{
  "num_hidden_layers": 8,
  "num_attention_heads": 3,
  "intermediate_size": 1536,
  "norm_eps": 1e-05,
  "rope_theta": 100000.0,
  "attn_scale": 0.0884
}
MLP neurons of a small language model. Each row is named by its layer, matrix (gate and up: input weights; down: output weights) and neuron, and shows model dimensions 256-383. Each number is 50 + 15 x the weight over its row's rms, rounded and kept within 0 to 99. A neuron's up and down rows have the sign that makes its largest values positive.
After each neuron's rows is what it responds to, as a language model described it from the Wikipedia text at the highest values.

L4.gate891:51 70 75 70 51 49 29 51 35 39 62 44 56 80 44 47 40 41 49 55 39 59 58 53 74 48 35 52 19 56 59 48 45 62 53 28 50 73 64 51 50 67 47 18 56 44 30 58 60 43 50 37 40 58 37 31 45 23 65 46 48 39 58 53 55 39 43 36 71 55 46 58 49 63 48 72 68 40 60 25 66 72 40 68 53 58 66 62 40 47 77 37 50 50 28 69 63 59 74 50 30 49 63 37 58 31 14 54 66 57 54 53 41 37 34 49 48 55 67 54 40 55 54 58 35 63 81 46
L4.up891:38 54 43 24 48 55 58 62 54 77 51 51 59 46 44 44 20 59 76 68 68 65 47 47 65 62 18 52 52 28 23 66 46 60 50 42 39 51 48 58 60 43 17 74 28 70 68 58 32 73 43 63 55 30 51 58 31 32 63 46 74 45 61 59 61 22 53 50 56 53 34 67 34 60 42 51 50 60 36 42 33 37 37 33 71 00 43 47 91 37 52 46 49 37 39 44 48 68 61 51 50 54 37 46 31 62 53 63 24 32 66 42 62 56 39 70 73 72 65 54 74 44 21 57 21 66 57 73
L4.down891:54 45 53 42 58 69 55 29 39 44 46 68 60 64 38 56 69 29 52 84 33 73 54 78 28 50 52 45 39 67 46 59 69 31 11 58 55 50 47 41 45 54 46 62 51 59 62 60 51 33 68 32 61 51 47 38 47 70 57 39 29 53 47 45 69 53 68 35 50 69 37 20 18 50 69 66 47 51 39 33 52 70 47 67 41 34 51 62 76 53 42 64 44 48 38 38 58 41 75 79 92 28 43 14 31 72 41 45 33 54 60 62 50 63 45 40 56 60 53 46 76 47 63 45 61 37 19 42
Description: Pre-verb adverbs and auxiliaries

L3.gate144:18 52 57 61 52 49 51 39 59 42 40 59 76 37 36 44 75 49 41 39 36 49 53 40 39 64 55 97 46 81 29 70 51 23 46 65 60 45 33 30 62 44 73 47 68 30 50 76 56 70 71 74 29 57 46 65 41 35 51 65 78 41 55 44 28 54 53 62 53 66 37 54 80 45 59 12 62 46 25 59 28 51 58 60 68 68 38 81 55 72 50 49 56 39 44 76 59 58 53 73 43 51 27 73 59 27 56 59 27 40 50 36 45 54 44 39 30 28 50 64 39 53 71 35 41 45 28 59
L3.up144:45 66 72 49 58 51 63 75 55 63 43 70 59 58 47 18 58 54 29 76 36 53 35 46 42 52 69 60 61 43 72 10 47 51 55 53 47 56 78 41 69 66 47 91 49 60 60 57 54 69 43 65 51 50 45 62 29 26 34 54 45 28 37 61 21 45 48 47 60 40 60 62 66 47 41 56 56 45 12 45 47 36 30 55 72 61 68 57 44 57 50 71 52 50 48 55 66 70 50 42 71 67 40 47 64 41 61 47 37 59 64 47 55 44 84 60 53 60 56 34 25 44 26 63 67 52 56 56
L3.down144:39 60 63 76 58 46 51 54 63 43 72 50 77 22 38 66 41 37 27 22 45 83 65 40 61 29 36 62 41 50 43 68 45 47 63 66 51 34 34 41 32 60 43 38 50 26 40 43 47 46 48 49 31 62 46 56 18 67 34 47 60 32 65 47 57 72 59 35 42 61 57 37 56 54 53 60 63 37 43 63 52 83 34 38 62 47 46 45 45 17 52 46 44 40 50 59 67 48 63 49 51 28 32 49 34 56 41 46 57 73 47 53 27 60 17 42 38 44 11 63 35 41 92 62 27 48 31 82
Description: Hyphen inside compounds

L2.gate170:35 50 57 67 28 15 52 35 65 55 71 54 26 39 33 49 54 38 38 64 34 71 58 42 61 41 60 76 53 65 45 42 64 37 77 17 36 44 40 68 55 67 64 41 68 63 28 75 73 43 60 32 54 46 69 50 35 48 46 30 69 45 26 34 27 53 51 59 26 49 26 38 47 59 62 47 31 47 32 45 70 53 41 38 54 32 42 62 44 44 78 52 54 55 42 69 52 37 50 61 57 39 45 62 68 64 67 41 29 30 67 35 73 57 45 60 09 28 30 76 52 47 51 74 45 72 89 70
L2.up170:61 49 39 86 73 40 36 47 50 33 44 49 46 67 35 61 67 86 74 46 68 59 46 59 55 47 21 56 50 78 50 64 44 45 38 68 59 54 52 55 47 59 24 69 35 36 37 34 48 89 61 38 70 59 42 53 50 49 52 61 41 56 40 55 59 48 70 56 49 11 52 37 38 47 44 42 39 62 38 31 75 32 40 28 63 81 32 55 53 80 45 46 44 46 34 53 29 62 66 29 39 65 37 59 45 51 45 41 55 44 76 51 71 56 37 46 10 70 66 56 47 78 89 68 10 96 39 20
L2.down170:38 44 51 41 74 61 43 54 65 60 35 49 59 59 41 50 45 27 52 53 35 48 50 37 42 71 41 38 54 67 63 29 51 39 35 47 40 62 20 37 54 53 23 31 41 53 66 35 65 31 54 59 55 57 40 64 46 41 63 69 59 57 67 51 54 73 35 39 29 84 63 38 59 48 57 56 62 73 36 64 39 19 41 59 57 52 95 37 51 55 49 30 57 41 39 57 49 61 36 52 29 30 40 21 34 45 69 43 76 50 60 47 37 53 23 39 65 46 79 27 50 49 44 19 60 12 48 67
Description: Word-completing suffix pieces

L2.gate1119:41 51 25 72 84 68 69 44 66 58 67 60 44 37 46 38 28 57 70 47 17 46 52 47 49 33 71 52 51 28 28 47 43 39 36 30 46 72 52 73 68 48 52 67 44 46 63 43 42 14 69 39 98 26 30 33 60 76 51 51 61 75 92 32 47 31 15 42 72 51 52 40 48 44 51 61 35 36 28 69 54 76 60 32 72 66 48 35 55 33 70 63 72 52 49 39 69 58 31 55 40 53 44 52 38 41 34 74 74 30 18 28 28 50 55 42 50 44 49 77 52 39 35 46 60 56 30 50
L2.up1119:68 64 40 58 26 48 88 76 60 53 71 76 58 66 42 37 54 46 74 55 39 47 30 38 53 46 38 46 60 38 51 40 75 39 47 44 25 31 76 51 68 50 39 50 38 25 50 32 25 38 34 26 70 27 56 62 51 41 49 65 44 33 25 43 33 54 26 33 65 23 51 53 40 60 38 47 52 22 57 44 65 42 79 49 42 59 55 46 66 71 59 55 51 68 44 50 51 58 66 45 37 51 57 37 75 49 31 60 52 50 63 34 44 31 30 52 55 55 51 74 69 57 52 56 64 41 73 55
L2.down1119:36 38 43 54 17 53 28 43 53 43 18 33 30 57 53 65 46 64 36 64 56 61 51 60 27 46 54 75 26 60 52 31 50 49 28 59 47 62 61 60 66 41 49 40 47 48 51 44 20 90 81 82 34 64 49 70 36 42 40 38 57 74 59 64 62 54 62 42 37 68 61 17 56 70 69 47 76 46 42 46 53 38 38 42 39 36 37 75 36 77 53 46 54 67 79 37 29 51 82 59 49 57 47 67 59 49 47 50 50 56 39 57 42 56 32 50 62 55 19 68 47 68 58 37 45 70 45 43
Description: Prepositions and out- prefixes

L2.gate1151:22 64 29 50 63 37 39 59 42 59 61 42 58 51 44 62 39 54 40 43 19 37 32 62 56 27 58 30 29 44 50 43 06 43 42 75 45 45 50 49 48 42 62 51 47 57 12 75 50 60 36 37 50 38 53 57 52 47 66 51 55 48 23 49 50 54 70 65 38 57 42 37 77 80 61 34 55 43 67 35 74 61 55 51 63 37 57 30 53 62 46 50 34 45 31 53 60 63 32 76 36 30 52 65 42 41 41 47 54 39 41 42 28 48 61 48 62 71 79 41 55 71 43 52 68 44 45 68
L2.up1151:53 53 71 57 31 53 28 56 45 44 62 32 42 48 61 46 52 50 62 48 45 59 30 28 43 40 59 31 30 37 64 63 51 59 56 56 41 36 71 63 33 52 16 44 62 48 55 22 39 60 30 56 56 44 42 48 33 52 55 38 69 68 61 62 65 43 23 26 43 15 38 36 63 37 53 34 25 57 38 55 51 55 39 57 37 47 42 35 74 70 04 42 53 31 67 46 55 75 63 67 38 60 40 32 57 38 57 52 56 63 63 58 36 37 52 33 21 75 67 47 56 51 60 64 72 71 63 64
L2.down1151:38 53 58 22 50 47 66 20 53 57 63 42 44 51 58 24 63 61 68 35 68 25 72 38 54 50 79 62 68 67 62 24 80 67 65 38 57 55 42 55 65 45 65 58 40 33 24 61 71 54 58 32 61 49 36 49 63 41 40 69 48 52 25 65 30 41 49 22 43 57 70 56 34 59 49 79 50 70 58 62 35 27 76 41 60 49 50 38 53 59 65 25 46 68 50 35 53 28 57 44 59 64 42 48 68 57 30 23 34 59 45 60 59 53 35 53 71 38 43 50 30 56 33 44 61 20 72 47
Description: Mid-word continuation pieces

L3.gate1066:51 56 35 63 33 87 37 44 43 47 71 44 63 43 56 49 44 55 57 51 50 76 27 39 64 64 47 49 42 52 56 39 50 21 47 18 71 42 27 57 54 72 38 62 42 35 44 21 29 60 60 58 41 39 34 35 30 82 44 40 31 49 71 36 36 18 45 49 77 80 32 48 45 52 50 26 54 33 57 30 54 41 46 90 49 40 77 30 32 40 54 53 43 39 05 53 62 68 66 43 34 25 45 32 33 77 58 53 31 42 69 40 72 66 59 51 47 62 57 35 56 52 55 94 63 52 57 67
L3.up1066:26 52 36 65 30 29 50 68 55 59 66 49 53 39 62 54 55 45 52 68 30 63 52 14 49 36 45 45 67 46 35 21 65 34 48 29 35 35 48 38 60 61 33 60 40 42 07 32 49 50 41 16 45 75 52 56 59 42 41 49 61 47 34 58 26 06 24 69 59 48 43 49 28 72 84 56 44 38 41 54 65 37 45 36 47 56 66 36 72 37 64 64 42 36 55 63 42 30 52 75 36 74 34 51 70 60 54 51 46 51 47 67 47 44 40 46 84 59 52 27 33 62 57 62 42 57 40 75
L3.down1066:60 53 72 61 17 67 62 66 51 51 42 45 38 51 24 47 43 65 39 43 38 45 74 63 51 54 67 53 69 57 60 73 49 69 46 48 75 44 12 30 45 27 65 65 34 46 46 68 49 73 30 69 45 28 37 52 54 66 71 63 45 49 46 50 64 69 48 38 43 54 34 43 21 49 48 40 43 25 65 30 52 57 76 69 52 54 35 35 28 38 40 35 29 18 74 60 59 93 37 33 50 54 33 33 19 64 41 59 53 57 45 01 54 70 44 13 78 62 39 67 38 28 48 63 49 39 47 49
Description: Adverbs and their endings

L4.gate303:40 29 49 47 56 34 36 60 20 48 68 43 55 40 48 52 53 53 54 59 43 60 53 50 45 44 54 54 33 42 72 33 54 29 38 75 42 49 66 38 60 53 25 44 68 42 33 54 52 60 61 42 73 39 57 39 58 39 33 70 57 74 52 62 35 36 43 46 45 69 66 27 50 69 54 53 60 32 47 63 40 72 28 50 38 23 30 60 44 47 59 59 46 52 59 41 54 24 44 45 51 38 49 62 51 47 50 41 51 65 28 63 62 29 40 59 58 35 65 63 59 53 64 60 51 67 45 75
L4.up303:60 47 73 55 52 32 65 49 56 54 38 75 47 24 38 55 53 52 44 57 41 48 38 57 38 51 40 31 45 31 50 70 48 60 51 18 45 67 59 56 64 65 47 57 45 71 34 56 52 56 48 63 78 57 68 53 53 65 67 41 41 64 43 39 53 37 43 57 52 22 54 37 27 31 62 58 52 73 59 67 43 34 78 37 53 50 40 39 34 48 69 57 45 27 45 32 52 48 62 66 35 48 67 36 44 49 56 62 50 52 35 60 68 52 24 64 29 62 69 37 58 40 86 23 68 63 58 54
L4.down303:80 41 37 20 66 64 53 63 47 44 58 29 36 74 47 59 64 43 37 69 52 48 67 55 62 74 55 62 49 52 33 62 34 47 65 51 00 46 66 54 43 32 16 55 46 62 44 37 39 34 58 65 58 66 60 37 69 73 78 75 59 39 75 62 57 62 33 61 39 78 15 29 52 48 41 59 51 54 45 50 12 65 44 41 60 42 70 75 37 79 50 76 54 51 46 57 95 27 69 82 46 43 53 49 42 74 48 62 49 37 42 86 32 48 61 28 36 44 31 42 44 62 52 59 57 35 31 38
Description: Preposition "in" after clauses

L2.gate1335:16 53 52 40 23 44 48 17 31 53 71 49 24 39 44 71 54 63 54 39 47 61 64 41 69 39 64 42 66 43 70 41 50 36 51 35 61 23 76 34 73 32 34 39 48 47 64 51 60 35 44 54 35 72 55 54 40 39 25 43 64 65 56 39 47 56 46 52 61 34 80 53 39 52 55 55 50 47 58 77 44 57 44 26 55 57 54 27 30 51 35 33 54 47 54 66 06 52 58 45 37 87 80 59 59 28 72 62 61 40 57 47 33 52 08 45 40 66 42 52 62 59 59 60 62 45 29 37
L2.up1335:85 57 57 46 40 24 32 36 23 23 51 92 47 61 33 58 62 83 58 11 49 41 65 21 38 49 45 53 52 60 58 50 28 61 40 79 67 34 56 50 70 67 47 49 35 68 54 24 24 44 51 50 38 51 61 66 33 54 07 46 41 45 52 73 46 29 31 24 46 16 58 58 50 59 61 55 35 38 60 40 58 41 57 44 65 24 60 41 80 59 65 50 55 60 53 51 41 50 55 63 53 49 66 47 58 58 47 49 56 46 35 48 35 42 61 38 51 70 64 25 48 75 53 40 42 74 39 41
L2.down1335:60 60 33 42 39 59 42 70 99 45 43 41 24 32 54 53 33 42 60 52 56 40 64 46 49 57 53 72 20 65 37 27 61 45 65 42 58 46 63 65 43 58 37 56 36 56 43 46 51 51 34 35 48 69 34 53 68 55 78 50 40 41 74 38 51 70 65 62 40 54 68 47 18 30 62 38 52 57 48 55 50 42 33 44 46 46 39 27 32 33 60 43 24 22 40 70 68 23 43 37 56 27 49 75 56 39 41 62 43 57 63 60 56 57 65 70 74 41 50 45 17 44 33 50 51 48 40 53
Description: Mid-word "ad" fragments

L4.gate918:45 62 53 51 38 77 52 57 26 37 85 49 73 54 63 40 21 65 44 53 51 52 25 33 44 46 57 50 58 59 40 58 70 57 52 55 46 70 64 54 58 60 54 21 51 37 18 67 48 75 57 65 65 45 16 51 74 28 60 69 80 42 57 77 44 68 79 68 51 53 64 40 51 50 57 51 62 75 46 47 60 89 44 28 62 51 37 39 66 45 58 43 71 62 26 60 47 53 66 25 31 56 64 68 50 31 52 46 60 23 41 41 68 74 56 53 27 44 35 64 70 46 38 59 62 73 49 49
L4.up918:42 40 62 50 34 71 52 50 55 42 57 73 60 30 48 39 32 46 49 49 54 43 43 38 53 46 44 10 37 57 39 29 60 44 72 57 53 42 58 33 82 47 70 56 47 35 43 43 45 64 39 65 25 63 30 48 57 19 45 16 38 49 44 87 88 63 85 53 35 34 38 80 60 47 39 43 49 47 13 48 32 37 72 42 40 72 50 51 45 39 31 38 63 49 30 58 38 19 72 41 52 52 39 23 65 63 67 42 39 74 53 40 52 43 66 64 46 37 53 37 31 73 27 49 97 42 39 47
L4.down918:47 51 60 41 53 41 44 43 36 34 50 43 69 40 30 32 31 47 65 56 39 70 46 46 21 51 51 52 64 35 49 33 78 53 81 31 38 37 79 58 48 54 49 63 62 46 59 52 67 57 84 49 52 81 30 30 37 65 49 58 52 26 48 59 64 58 63 68 40 63 67 65 54 40 53 33 44 54 53 43 57 61 94 48 77 39 38 33 67 57 54 47 57 47 62 51 55 29 44 58 27 37 55 44 27 37 30 63 42 36 72 36 48 56 41 74 42 40 52 43 47 52 65 38 52 62 62 55
Description: Hyphen joining compounds

L4.gate1266:36 26 55 55 35 42 63 62 51 34 51 44 56 56 38 68 69 57 36 49 36 43 47 34 65 43 36 38 29 55 56 67 22 38 29 63 55 35 49 86 70 55 23 37 54 37 32 65 62 35 37 45 66 75 47 39 52 20 50 38 21 25 67 21 28 60 32 64 50 59 63 85 41 29 35 37 64 63 56 40 45 65 48 53 70 55 50 56 55 47 60 22 38 20 35 26 51 35 60 57 42 39 26 31 65 39 39 73 55 64 62 32 60 57 65 34 60 45 51 60 50 23 44 62 58 74 49 53
L4.up1266:45 70 37 23 65 52 28 16 31 26 66 40 63 45 57 45 67 48 43 54 43 59 36 24 61 61 58 60 61 48 17 78 43 36 63 38 57 47 25 79 30 85 46 58 34 55 33 52 55 63 46 36 51 54 42 46 46 62 78 45 42 31 41 55 61 46 62 38 40 42 55 26 48 29 58 49 46 72 47 59 38 58 31 30 51 52 42 36 46 46 46 55 58 36 60 50 63 45 55 64 37 62 35 29 32 50 33 60 68 53 64 61 30 24 00 51 42 65 47 55 43 39 49 67 57 17 31 43
L4.down1266:83 40 42 64 51 51 61 45 39 40 41 43 70 74 39 42 53 60 76 47 46 39 48 45 70 43 29 56 60 49 69 58 46 60 46 86 80 45 44 67 76 31 24 47 32 39 46 38 55 45 67 60 68 56 48 54 75 51 53 56 21 74 42 31 57 43 46 73 48 55 81 61 56 35 65 36 68 35 42 48 81 51 42 42 42 52 69 43 42 74 73 50 59 40 46 83 34 33 80 63 56 55 51 49 41 57 68 45 54 49 59 34 18 38 54 34 62 63 38 57 53 37 37 43 23 64 66 78
Description: Mid-word subword fragments

L3.gate1179:53 37 55 73 64 36 45 38 43 38 26 19 55 66 37 62 62 65 48 72 47 28 58 27 05 56 42 74 51 58 55 45 60 67 44 56 55 57 48 41 52 42 47 18 30 50 40 28 38 47 31 35 27 54 51 75 63 62 30 77 45 59 52 15 56 49 29 22 55 50 47 50 53 50 30 59 51 50 76 79 44 73 43 47 29 49 73 28 62 41 62 59 39 43 42 45 61 59 50 52 53 65 66 22 58 47 71 38 43 71 35 43 79 54 26 53 68 73 44 51 55 56 61 26 68 32 47 42
L3.up1179:55 74 67 29 59 49 74 29 49 51 59 42 40 56 27 50 42 57 36 54 65 06 53 38 40 84 24 68 25 44 31 25 82 68 62 44 58 33 29 54 47 47 44 76 37 30 66 51 73 34 38 48 54 42 57 32 44 40 34 76 28 55 52 40 48 59 35 41 47 48 64 60 63 34 39 53 42 36 24 39 48 53 33 70 48 49 41 36 45 67 34 51 48 54 47 58 16 43 48 67 45 55 47 47 49 45 47 73 80 42 34 33 31 76 28 37 39 35 61 51 45 53 46 32 54 21 60 57
L3.down1179:43 59 23 69 38 36 43 47 19 15 23 31 45 59 58 42 64 63 23 78 65 76 75 71 34 71 62 26 62 45 60 31 40 40 39 46 39 59 43 47 42 80 49 45 62 46 78 56 56 34 48 25 50 79 76 55 18 48 57 64 48 59 20 64 43 62 59 59 47 62 71 30 42 31 33 24 44 53 44 53 65 31 71 45 34 44 67 45 51 62 59 43 43 59 42 71 38 67 45 51 30 67 36 75 57 38 65 68 50 65 37 53 44 59 45 60 43 30 57 61 73 37 66 43 76 70 31 62
Description: Mid-word subword fragments

L4.gate980:69 48 33 60 47 48 78 51 67 23 40 10 30 49 52 31 42 51 28 65 38 46 15 74 38 72 77 71 42 48 65 82 51 47 30 41 37 46 49 00 29 20 48 48 65 51 37 75 56 47 47 45 27 43 20 53 72 27 52 53 48 37 57 23 21 39 54 59 67 65 46 38 27 63 43 39 65 65 46 49 47 61 74 41 50 46 23 59 56 58 50 68 57 62 70 36 65 46 50 38 49 59 34 32 47 30 58 78 50 33 72 52 45 76 46 18 41 52 20 38 71 44 51 45 56 60 46 57
L4.up980:62 29 47 48 45 71 60 35 65 44 47 47 47 61 47 43 40 54 37 59 51 41 62 51 80 87 59 53 45 52 54 38 49 46 66 16 38 63 42 62 65 69 61 90 53 66 63 26 29 73 57 44 67 32 61 63 69 49 61 37 51 41 58 53 26 35 47 51 57 74 43 72 32 49 45 75 67 84 52 53 15 35 84 37 44 27 56 38 56 48 49 41 58 40 59 36 50 51 45 68 27 61 36 54 70 75 60 39 53 47 62 39 43 36 67 51 67 53 64 49 70 60 57 57 69 48 28 50
L4.down980:16 68 42 45 25 45 52 59 43 47 41 65 69 53 66 59 54 51 77 43 76 51 60 54 25 50 46 64 28 76 49 66 59 38 35 85 71 37 37 44 90 83 55 30 47 25 52 71 44 46 57 68 73 59 58 52 28 52 39 37 32 52 45 35 60 35 46 24 52 34 53 48 45 39 43 35 40 55 49 54 45 44 30 71 28 48 45 27 54 70 43 75 68 39 53 61 50 70 49 63 56 36 58 65 44 44 27 51 60 55 63 66 26 51 41 97 53 46 54 45 48 45 50 82 42 37 60 72
Description: Word-completing suffix pieces

L2.gate1261:68 39 56 29 57 49 40 74 46 53 44 53 57 39 70 48 40 55 35 40 49 01 47 36 46 38 38 40 67 50 34 56 59 26 54 44 74 55 54 24 58 47 44 61 44 27 46 46 43 39 69 39 16 57 40 71 27 60 82 54 33 35 57 48 47 28 67 52 34 71 49 48 49 42 52 37 46 47 42 60 22 48 39 49 75 43 52 61 35 43 59 61 71 64 47 63 51 69 47 16 24 54 56 53 55 23 47 81 57 43 64 62 44 48 53 48 46 21 45 45 58 47 44 30 42 30 98 55
L2.up1261:95 39 80 55 62 51 52 31 53 49 62 38 34 41 38 47 43 63 59 88 36 59 47 68 55 78 61 72 63 62 33 41 35 20 38 61 34 43 40 14 57 30 40 54 34 36 44 79 62 53 66 42 47 60 38 51 45 53 57 42 55 71 57 35 63 57 64 30 47 48 71 58 55 53 59 70 31 66 63 47 25 54 59 79 52 38 94 31 58 44 47 46 47 36 72 44 30 45 64 49 53 47 53 50 65 50 62 40 29 48 60 45 59 40 33 78 66 51 27 22 57 50 57 38 19 59 38 53
L2.down1261:56 32 48 46 36 54 69 35 40 38 78 25 56 68 40 35 60 55 64 28 28 44 42 11 53 46 37 64 04 59 40 59 58 33 68 54 65 50 49 51 31 43 69 28 53 41 51 36 38 21 63 38 57 39 46 34 51 43 58 54 57 38 14 33 18 43 29 35 49 14 37 59 42 48 45 42 66 32 38 90 63 55 52 39 38 50 47 34 58 67 03 49 33 32 55 58 69 26 46 65 51 54 52 54 73 85 49 28 43 55 64 44 40 28 68 62 34 60 35 48 36 63 68 66 57 28 42 34
Description: Word-completing suffix pieces